Part of a small language model's weights.
Training: a variant of Adam for these matrices, 1494M tokens, 11399 steps.
MLP neurons of a small language model. Each row is named by its layer, matrix (up: input weights) and neuron, and shows model dimensions 80-175. Each number is 128 + 24 x the weight over its row's rms, rounded and kept within 0 to 255. Numbers have three digits each.
Before each neuron's rows, "fires after" lists the tokens most often just before its 100 highest values on Wikipedia text that the model never trained on. A number after a token or word is its count.

fires after: "| " 33, "Pts " 6, "GD " 6, "+" 5, "L " 4, "G " 4
L2.up1461:147106069150125104091158102167116136102142185089147115074115102134134149136145110142136151125151147111125107132148164153201127094137134079143148148152161124120112100144140156114127124107101104139127106110155126111120120139132137119088102133121114133050111140133139165190149152140154169135

fires after: ", " 72
L2.up1108:111105140107134091119171161162095116107103125081160165159128178102131125133118122162130107068122108164167162152106134124095135122088089148171082125127145126137136110128157145156098107079122102120141087159148124133096130146181166100141102153101116103105131108129126132126098101120113134107

fires after: "| " 41, "\n" 13, "±% " 11, "; " 4, "Votes " 4
L2.up646:141131116085121114123099098156123117129128109163115120122099114121122123166134136093140101131169123115114128140124136155169120115110129168128073148167158154128168156070110144118100110148174066133112074075103133139135112158127158123137115132142101092149151152145114114117140146090142133132

fires after: "| " 49, "GER " 10
L2.up663:161139122126079129148145139128140116126141137088110162098080117182128087138138134126141124159159135143146134126149140130145109129119124133140138161139131187115161157114087098125075117115122121133130106121084135159146138139146166105136133085079083148119150110113133124092126090087139130165

fires after: "| " 66, "|" 11, "; " 9
L2.up320:139116086112102162105117118136120145115153130184065108145104089168114133128139110169108081147135105130185126125135135164109111133147138120177102155152201102133134114125135157147167115114170097158133103099128150149168123160149146122121131115140123136065117117156146144068143143132125111102

fires after: "was " 42, "is " 10, ", " 4, "and " 4
L2.up437:129120110114101119152151158132095117161119113108129123170155102186107134150166157128129126127124146137165141123120119141139094144124142158154117117128155133114154119109121122147076095099111059152205157113091144085100111122133130084091143114126123110155146113117115135176136131099126093153

fires after: "\n" 31, "0 " 16, "2" 4
L2.up814:136128136135133117101137159112109116136107127134094101138116114163151140126095116154150123118162109162161128141159099134149122163131150125104123142170165138123136117181117140139116116135159134125170119124138117153169130123129143150188151116142112122162100126159181164126140137095175142163

fires after: "| " 29, "have " 9, "to " 9, "took " 7
L2.up780:117137111119110116135119132130117114103145131085109141140096105179143126107103146116175114126103109144133112127119108113134114138157108122134127162121115166109115124138087147111095097097110073098171080091127120136140113153147141108122080167115115130094143127112091119122137119135164106125

fires after: "| " 62, "that " 16, ", " 5, "; " 4
L2.up1884:108135104133117141108179132156167098107127104121106104155105147152122142094119112142135137159132092098149138167127128140146106117132146119137107136139174132092088110138093099144119107166145101145136157104135149161129168117106137092158126107089155152132194124145153136123106119136110154128

fires after: ", " 64, "199" 7, "195" 4
L2.up1331:103127144127118059137149150138137064125184097092124114132153141136161115105081182097110107119150120122118116123116119092092117131134103144134119144143137109149144157109172115092146136112124094113160111155120119127112143144153122107120086182116110111101148112127137117143117104087144165095

fires after: ", " 50, "(" 8
L2.up6:099123115141123120166079152096127121158146123095119125119132155067117095136094141115165148110130160132163078140118145121160154114097127047133116137111139171125129119133120156120133092141118094105128120137129164116119085181112129115160154118115127135163141131109156112149096138083125156116

fires after: "." 30, "(" 12, "–" 12, "m" 7
L2.up1297:126110165147120124131116172087156103130153133145145221147121156123115076101137138085129128094105142113142084128128170107113120126116166076144164160119114131154117149112124126125136099140121139106094167091139118100086076118168139101135203172082153089152109166153132153084114146150107121078

fires after: ", " 43, "and " 14, "& " 11, "p " 7, "^" 4
L2.up1359:094115114135123118109125119159162101128137136153142113187104120072115106115106177107136101068124156154142131127152149109112161111105142145164108151130177098136137149116138091099152098137156116123116144104100132161093132144122136105142104135132149129070121152152174153130123146097132145111

fires after: "| " 65, "Liberal " 6, "\n" 4
L2.up429:115139142136097113123128157130118107144140109098118163123126152130124117099090119145131135126144118138137121128133137120118123125146113134129135130223134143142092163139141128141125132142132132096135113142158105118131156118113147104156147132085124100107200122149138143065108170128136095104

fires after: "\n" 76, "| " 5, "However" 4
L2.up1558:082129117087124105179145111129164097115093089111144123176141158111121119131154171121140085121177096159177132112137143137160153117147121103100123153126153106098127097115105128133131146100123119113132140132132109132143087103091150107129139118111171125146117111120144139130095154145106133102

fires after: "| " 62, "& " 6, "C" 5, "$" 5
L2.up1375:109112117137135085145164093163128134105107131094110111134093153152118116123122142131146105127167151135163105152096118137130118098182116153135113142142189149142122152130115141095129109155161124099117103134155122159205112116114134127165114113112106163143106128169153142135111134092141161097

fires after: "2 " 11, "5 " 10, "7 " 8, "6 " 8, "9 " 7, "1 " 7
L2.up1443:127128113177116117085131161135112117119117128155101159112125114226144134118143100132176098179130127102139129108149136136106102132138123098139166160102105152157100133166107138158108098103165082127118119119129125133139129123150150121129146114105136119147118128135103170107136123126111131156

fires after: "| " 58, "High " 6, "." 5, "km" 4, "2" 4
L2.up50:125133112086130128113134105145147116137116146102106093146079124098117123136143131117180156171145147176108121130141115124097103124139099123103118127163133164122124127127099085170141134149125155124174110135130136143129115148085136119169140134134161131112137091105149109111125145111104122159

fires after: "the " 28, "==" 13, "== " 7, "Regular " 4, "The " 4, ") " 4
L2.up680:106131103118069106121141125114096137099135143132142122085155128144162097079116131117147137137121135122165121164146136133079130097148136127132123161156105118073151119115107113107117141107149138092111102133132119110163117183147136079169154103109106165111128118123106119129137126098157108147

fires after: "| " 31, "\n" 15, "Total " 8, "in " 4
L2.up1426:144126122128151110139126142129128144092078141116136122139103154141113091107123097132130114083140109123160090140104119160124135127150123136138072127133136115165165096089085102168129130118190126127141113103159103111162075113113151100121145156107114123098126127140171110121132108117130131131

fires after: "-" 28, "and " 14, "–" 9
L2.up884:099153119157117126112128140121123137142100080150091156138162131081140110122101154140131119141151084168119147140103135125123116107132111109146108127130160075104138162157117156122115088096143151134113189091159153125157117143102148105124067140130145084101139169119159114102118149139089132131

fires after: "| " 58, "at " 4
L2.up455:114122113125137106124108134148097137125116147171153149165102072164141131134086072128160146118122117133148163117140134154157119096138117102130154150166155140098105138125112153088117175133135099106116080104164145103151108110138126137095133136128120133132143125138126132136153180123164154123

fires after: "| " 30, "201" 7, "202" 6, "199" 6, "200" 6, "\n\n" 6
L2.up1133:140150149139102138113175180108128131106123131147120137107161102145164131092105079117098132145148162132167128107182118120114119133132085105150133139130150135176133182104140162120134145149161122124119149127137126158164149158146137098117092085137122107118102133172160117160105133118151181147

fires after: "201" 12, "199" 11, "200" 8, "197" 7, "198" 7, "202" 6
L2.up794:155117145142140127110094109137118095113114169128135119128130105120132143085122137184111133128115095100105094127105170107154137123133104115140165164115111136156071136165095113057098118153113115102106121174119101087139164147095138160171135128128117133130105121137131117111085117099168185123

fires after: "a " 23, "is " 10, "in " 9, "as " 5, "was " 5
L2.up1442:157099117137111108091129197122137129121141099108164147102082134162105146130073158132133119152102109111116065118135135172088123153141156133140167135148126193145071081140116104155083125137172145138164137121095103136114117140154145087094100102127151142167181103123123132138129133107156142166

fires after: "to " 20, "was " 20, "would " 7, "were " 6, "in " 4
L2.up953:099134117116129091117132127146118076143126154123131114123138126137140134151111139141093126083135133117122147140143165142147146117099163103161121123077134143080166105168158135084123119104117106113147123106117144105105108124122134098097099142088111103145132122139142168157138129134136120135

fires after: "in " 46, "the " 5, "on " 4
L2.up236:101116195129122105167141158141147117161162147159153160144138112106105147104119118152102116089127129153130116126127155131147112133118126082115124168121137161151129099180105143143113123137141097129121100100113155095136096130099123111132143136139086132153104157091136137169124139149152156107